From a checkpoint of a small transformer trained on Wikipedia.
Size: 16 layers, width 320, 8 heads of 64, MLP 1280 GELU.
Architecture: biases, tied embeddings, ALiBi.
MLP neurons of a small language model. Each row is named by its layer, matrix (up: input weights) and neuron, and shows model dimensions 176-271. Each number is 128 + 32 x the weight over its row's rms, rounded and kept within 0 to 255. Numbers have three digits each.
A block is one neuron, or neurons of one layer that tend to fire together. After each block is what it responds to, as a language model described it from the Wikipedia text at the highest values.

L7.up43:100134165104177083113194116097114113118031169198115166151165107140099140082157124068161134152136127113115112100128119070123130104160075111079181144119112117052153123157122077102094120114150174170153172091182109102093154094096089204147134084168073131128132097186112086077134081133128141156
L7.up306:138174194194160108143105161119116154134133183099140127171131103103185142125152180126099120133118090127150104081124127083126111061172104163123109157124125131109091128160127142056119177111185114119173109112127141119103121125166103120128129146137167057106120170128108117190163106163219072152
L7.up789:132161149122145113117087115053125149118134145123138082124151081131139107120163159069155168148094193128146132121100117107155136174137135166113167155168112148144091081073124124130173114166142167136191099137129143096098142143119153122155166089128146086099149139129115144164142091134141118096
L7.up948:159148147128128102173155111105081089161118198105132141200131149134126143087149170075112095124173136133129070102106067128120180082133074150096139161115123143116030070082172130134113119125105154170178181065151171134131083157141109090130155171138154140175174081123127094152158113104121136137
Description: Year decade digit. The third digit of four-digit years after 19 or 20 (the 8 in 1981, the 1 in 2012), plus the first digit of seconds in map coordinates.

L3.up399:052113127104115155079190188116148152121082164084102112099079096139158135155140061159132117173156142092061210141159112131144092115097149124145158108048181122119182147111109121112145152139077125124160132144057136070068125093134128151134124141143083136118141167121152107120107147183127127141
L3.up854:060085132121107101111098158098179181157117144097072111137087135146120147159123099098100125084181147115108163121118156109165158153062140122139190152129162109117173124058174099175117163135094122077100125198096198061127121155140107106147098154150059144137046171118089103141103114122132106087
L3.up887:134173175103106069122164143166132138176110112147117134095083135092144128111172133142139107145108164077148139154096154131163176137139140103130127119078139119183122108093051098146122140093088117155107156122130195135132174149117135132135159151140106127130110100151108177129110167141141114096
L3.up945:074101096067169132111090131100028158096110170150084128094077117177128151150114079061141162181133104104146199070102113155131107165181182089134171150143167145117165157134124098133173096199136021155135100167159113068148178136135141143150110127148090115148099128163152164150131141100141136189
L3.up966:095152134108141121132137124132116108087078147137074157122138141167197148178094102103098142166129123042082187093100185111167045122104074125083172170102148117092196077086088109134120148166093110181207139132130171074090191147070173069116118113112055154165070091145150115143157150122128141113
L3.up1029:107143105135128120180136140090095119113126186206131120058165166103099112149126054115118192140135161141121143063107135076167117114145110127143133096102129103156126098143115108085110124114088118153170120155149178149091159113107110144127106149111133102148086103109144112138189126157149113063
L3.up1071:133090175173112092173128177159140100136146114131095121091136106133159121153127114130162096128130161079117146114078140111155088138113130152125145074103140103172152109130151126169135112122087140144166179217082154094173202103156190171154120148125155102139126139185137127115139115130149090095
L3.up1140:089143111139055147153125214154105107093116101140098107114115164114172167164114122085088162158164123087130164133170133125120112166096172134141137082144145134096072119075049099126143146136124096166099132096104131134142200147131199122098124104141139109065119152114197084130134120111140144163
Description: Noun after ordinal. Nouns right after an ordinal like second, sixth or 71st, mainly "round" in tennis seeds and fight reports, plus century, edition, anniversary; also word pieces following "st".

L4.up187:124179145112152086181091210117154129084137139105101164107207142097134068125161123129146113144116094109122147204117157112076090100123202141093101141091178121158114095142059102173149181166116141102106120192156158129111069087112129178126121182078209116175121125175129159124111126097115123118
L4.up309:110164180179108077090102118132140128071152104138151142082090169080132122088171112145117120134088151125133138137100049143107173187072112174149030112126157200156148124142094146146137095137104105125147096214129096178134116093129136110072088152109128069145155170143168127181146146132134139075
Description: Year final digits. Final digit of a four-digit year, usually closing a full date in tables or biographies, e.g. June 23, 2016, 22 Oct 1986; occasionally word endings.

L3.up265:158141120116119099109092125127154148145152110175116072124083114128139113120125127092110160092096128163152130117079155102124201161134054158124124223112211143078077102121099152130114144145119105176083146120161174098124100148161108097185106138080183170159112132142164205185093090095181144148
L3.up402:092145114169128086116096132138142174127166092115110138161138171097173127124098133094080099096138106119103108163089149149106196141050135194118137119154164071124116141056129128111131140147098112187077164134139215160186105104162114150119122158133033166167158171144186120126108141111133164166
L3.up542:141167159110123080155122156127101104130094119165119098107136100185114083084125092092169129157142143133151119158100109109132159130151098151112159159086168130080136122082121099142128148137101099109105142164125207123052161150108128148076097186102098122144078131145118131130158094163153099106
L3.up695:106149124115185087132105175143170179067083168101140197121089109182136125120154163101077186095165121089139137107176122122102080130088078179091161150157148179112099169138123083100117212120150148129129114136093141129060065071133076135125114128086086084115161168140124074152138115147123135146
L3.up896:102157074124091070116182126143160062123146092113123117173138122122174176108103122091140194161101095106168155149100183146093138132095107156144144161143152216161125084091127124099168134154079099096127135089100159092121125091178097117164108117129142104146100164146163138161133039134132100137
L3.up916:108199110192094085160113177153104052130102175117114140128161118122117135133070129125128165118151133130125122105132155133069114160071159179133229194159131145122088093127116126136133099134100176107146063153143163115142099148123098116122134061109093100158077165181070119123060116141121151110
L3.up1036:121117144164098111174163213050119074127093139092100145153144100136148066115172133093152136148116184088124135165059126124151142153134107130123174188149195106146131128157119091145092131125110083119130146141187140081122094122134120078146185106104071130082075140166078137119089066192147103088
L3.up1269:117158208144118159193163181064126071110068114152098129134197163156140169123120151095140168144137145135206120121133080083056112120108155155123167158142187134124092092122176098116079146139172106145163151211176153121137100106168108091138100109106107116112074101080120082095145108136131128122
Description: Year digits in tables. Final digits of years in table rows and career lists, such as 2018 and 1981–82, plus weaker hits on prepositions after verbs or nouns like rise of, laid out, switched from.

L7.up29:096132171141124145144163112116064111124136141125184178137107116118144127135159184133126053145182224098110213104058131128010121092148099135101137126150156102099094114068064136059163104145161113131084153152104122120077154080165113123163099137083168115138151118141167114182173071177165120143
L7.up32:143150161098131134083152119160122132132120120098092084139148129137114151130196133142130157088185106108114181160081108126096071119179121106146139121133150137120132079174091136119134118063131145138097107082113050121125086126125121152130145100108124149125100136179175142148105156151168122106
L7.up55:062155128126136128163149181167121117085100125136177131187109146137104127131206115146182062143223145110170090113104131080143106144107160104051097158087119169156123131112113101146133174130102095154116104127115119156148120157132149181115203149135126096170183042181112124099085130138099179097
L7.up217:129132168149076140122094162123122102119099130084222125097117161100110122108166176075106146150175125105136167088111111110083091118110145156164111125151142116094134141160079127120096095152110133077100093109134146179113135163138126084112117129077194162119158132138130131186089087180123161124
Description: Early mid-word fragments. Short second word pieces right after a one- or two-letter opening fragment, in any kind of text: gl+ab(rous), n+ost(algia), N+ut(rition).

L4.up420:178161109123131093115069168164169134162147089124093170118146124100122127121115133166143105092101100123132130168103142123166158136095083178167110126171188120134121160149123171122092144163060086166085136157102085140175109167121081142116078118143101072206105126166141057167124132121133115204
L4.up536:088146177143115142109119155199205127129147133092104138108094067136147124192133109127087129169096117140106164136118113127201109178057112108125041097094124170135199152120114141135152133157130046077156129131127102142107137108081093156044156073111117145158192108152176078131112143093140103096
Description: Date and era endings. Final token completing a date or historical period, such as the last digit of a year, a month after a day number, or War I/II.

L3.up44:118133110129133078194120162160121101108118109100172187129118127061140133194107172141179176144076089107155174104033144109070126142135117186170112144174209138123135121179127141121178137157153108125145156145161096118080134137104101126113147161080131139170133152126144083135111072169177089071
L3.up78:159115074162145114032128148106093119097093137114178174159117164181175161119172144158108094101123117130075169127144158079042157131132136155129134145153152115105142157108117116078152149208127150103088060089109146079078134115068062115116165101163099166137190174150110127162135140114112069180
L3.up114:152097100197111092188130130177140103191105149148156164142187109175130113112171116152101105219162113098101156099155176103091132101116196135153126118168147118109118051155063053093170129162102115082135085135136153109127103136164168156076111115108121090048070131130122155166151084092117149177
L3.up167:167130130131117069220185175109148097127101109155151121104142133113168152093151126145104174166152129068120111096133163087094148139135135167134147209156121127078153179117141059069212164142131139116137121066149133095154117139108106091157125112081076122093129133079164118148134133168175088153
L3.up335:178174095108101107124149185124097115133136140180121179143138133109126113106151153124110123156154119073135144128111099107127148092107112156111183134152215135082133063105141150134128095140137157151131111117179142085159138102163092037176126071097133081126133093120113072179107089139106147142
L3.up702:099192090094120107110161124155089112133090185123145148140123097102126092169127136157095157162117118129120120161083096140122144102113093208164177163163224100100135134110135102069115077132151125129119151144100135149138185104175103126157154132099145123150113138151145122128099144120145119172
L3.up737:194139120107147082151184141162185098099108129090145159193082089120170127091098117133171177142187164078145120105149124141081135156129099157134138164094143113096124158193136075069106152129105086149111182142105125065075099102111132112166168185125112121150109182148089092113073113166113119139
L3.up747:160159113124149123134171184138088138067116130104138102134111067145162118113150135132107101123184119068184126146089099103058090141109127208188148158106154153120109120114122073083136175181157097191139133117179094119095053057116125108161105133110094118121099137072163135174044134161172155147
Description: Clause-opening subordinators. Words opening a subordinate or introductory clause at sentence start or after a comma, such as although, though, while, as, under; also fires on === section-heading markers.

L3.up492:193122179148114103127123120110117103137120128125163096137096150123155115074139094077099105129128144070084107147154105100075119146082143111151120152145135075122152095122159076131153132122096127098137133126122119072093121080106105117122122087177118146111118110139083114129073120167132040134
L3.up632:150177094124099136153129117078155134134140184114214180117189152166163133121117117061155062148138131107130171189095189107078170131134121167101120172134147131109085158120131113128151098096105128130119114130151109129069171092129095123117178142123113156135110103166129118176157062195102105122
L3.up633:106106149141111129139066140148156188145131138094105185155055147135166164116137096130097137119138183086154200142085136115147121107136142112129140157132158097080171105130143083124089111113149121135148128118112149091153068120105111147162134136133115114185109144145136129207137077191116073092
L3.up660:111110197170153136146118118158111108086154121175176115119154133105149146118089112089099146079143118117137208116092146123095089120118111105145122175088148066137099124120076118106138111153109119141124107171141087164163057099148151184158139106159122145117154119154141176110115032141128136150
L3.up1047:123165104153056169156115185205127135091136084103129082143086091127118156128102099170086165094096127155198176163180100136111148088154133143143116154190118089186140162133094109103176135124154060114085123110118119153146108116129050149135182131163105140135070105117103124140151087140177123066
L3.up1064:169136186127124105146148161129139082106150120145154120098106103105142110134125156085194128075135141086133189117114158080118173128125134125144115159136163119127077062107132100081170138162092109091148150149105144093110131138104102180177143176126119147160119123149119117175093074124172107057
L3.up1182:155195155182087118181183120135105121129124114138147101191124179135180129119117176108108152175141113093135184100096141103088146134106068107151113132079155115093125172137096099081175117133160155105127122093154138100137097068144081149175124190057107140135100091090091078159159128200146161118
L3.up1265:136132147158136117085089116091138169092125099156210081138093183164134111149153112082125074092104165108147160115128102122118097172136140118120177157148146138172133077087090143163142163159157124121105137087182151084130107175143098085108149130131144125186110072116128137181176000130139134109
Description: Post-S subwords; "of" in names. Fires on the word piece right after a capital S (S-ent-ences, S-ur-face, S-oc-iety), and on " of" after University or Ministry.

L4.up541:144125110142092132145126136115141147146052116126178191093152127157157139114132145085109119116094138106145133102060147139093126091081148141152120191113142127165119157142114121153192181157110144173153083095192160129142075140100096145132050102106132120108109122156143111167152049091194104197
L4.up964:109145152115118125173101114137120073090047198165172136158148150134171150139150116119108123132174102078128128178148201098127170071079116172140121154160152120155114128102147127083144205101185165120133207069131091119170074107111060151164148119124105070125142140144154119137155082209197108107
Description: Institution-name "of". Mainly "of" inside institution names like University of Iowa, College of Art, School of Architecture, House of Representatives; also periods after name initials (K. J.).

L4.up101:151104101126134126126131160165071136140088160085127185176161096171144099092146156151148107172138138026142120099167147129149153109108174208095142101145124132092126117167154088084085112166086156185153145107085148137047185099158146133163168085137138078140163137117131123169137120121144092199
L4.up753:196143120132094074123116160089124127134110128140116097132155134164188156186119123149175141138130172067101174143166127117086145123142086173136143084133151076128182059090144081108160122123181090158144116070080151115125110146168103118123086113137156112103164132109139113181140087126135110213
Description: Clause-opening conjunctions. Subordinating conjunctions and relative pronouns that open a new clause, often after a comma, such as while, although, because, when, that, which.

L7.up158:139121128122118052121115106112156099101114129166106141161170097137174105120107176107150170177140154095127153063168166138103116117120131137167136162143216047127147170152184119090171149184109063065113145115062128148089155123106099162177134124154117095122192103180097119146088095136165101120
L7.up172:149146165126057128159080126117077167069130193141149142096122109125130144099142173126112153140087149089147127101099150125116153183130080191079192148146159141101117113090159101120135132118102117115142137120086172064133102141126166104095184112060085096131119137127170139184156109132186103146
L7.up755:134153158156168096177126135105120196082086143124186146144120139108149126125137144094161170156177198124145124103054164137090136123117180130094154117128150164076103158163159108091139162131136170150137181095162136107122181198152120145100092082065121165146062103082114072190123108108122116150
L7.up1171:163073132113147125158154172082188133084093199116073190153122113160117103176134135171131150170138146044108124121141171080117082140161078148099120115109207164090093127175137114111110123170121135122144118099073104161117203095159120151112121136126148077157079118134117147149076135188173147150
Description: Clause-opening temporal prepositions. Prepositions and conjunctions starting a time or circumstance phrase, mostly right after a period or comma, such as After, During, when, before.

L7.up1:135126157122148127155073123113198088133114077125140097123127137114152105106165108135157125171201112073108149123126178070140120077155108142159124131132200068073086097151114158129125123115117103141126097161113130080132152163093109154120137138120128132142151100155150086138135050189129122123
L7.up219:108142139084108151171081132117145117170072127138144093082079174084144132154112135111100166099120137129083176125161159109121156088093091167158140077184207117133098144177119110174134142188118189152045043165137136129109124121172143109130147134080138146132103143170161137141075083131172146131
L7.up469:123166122160133123098104160144129101128087125098135127145165141116154138133123108170098112100080132203171183091132194102105145132038149117120117090160159159136163119153059101163121088155087120152136069143141093113183149154134141121164087108158032165182092160198130119164083085147144172064
L7.up1223:064129091144094170141130139136141135142119117137091140077144098112131109143147053147133131134163088116124175086102117102180102096084139092135173128120157137195143105132109055173116107118114110160110111178090144089138138159134186138153180061125096207145117129128215123165132093156128162103
Description: Structured field and column labels. Tokens in field names and column headers of tables, infoboxes and stat lists, e.g. Relatives, GP, No., Gender:, Postal, plus pipes and percent signs.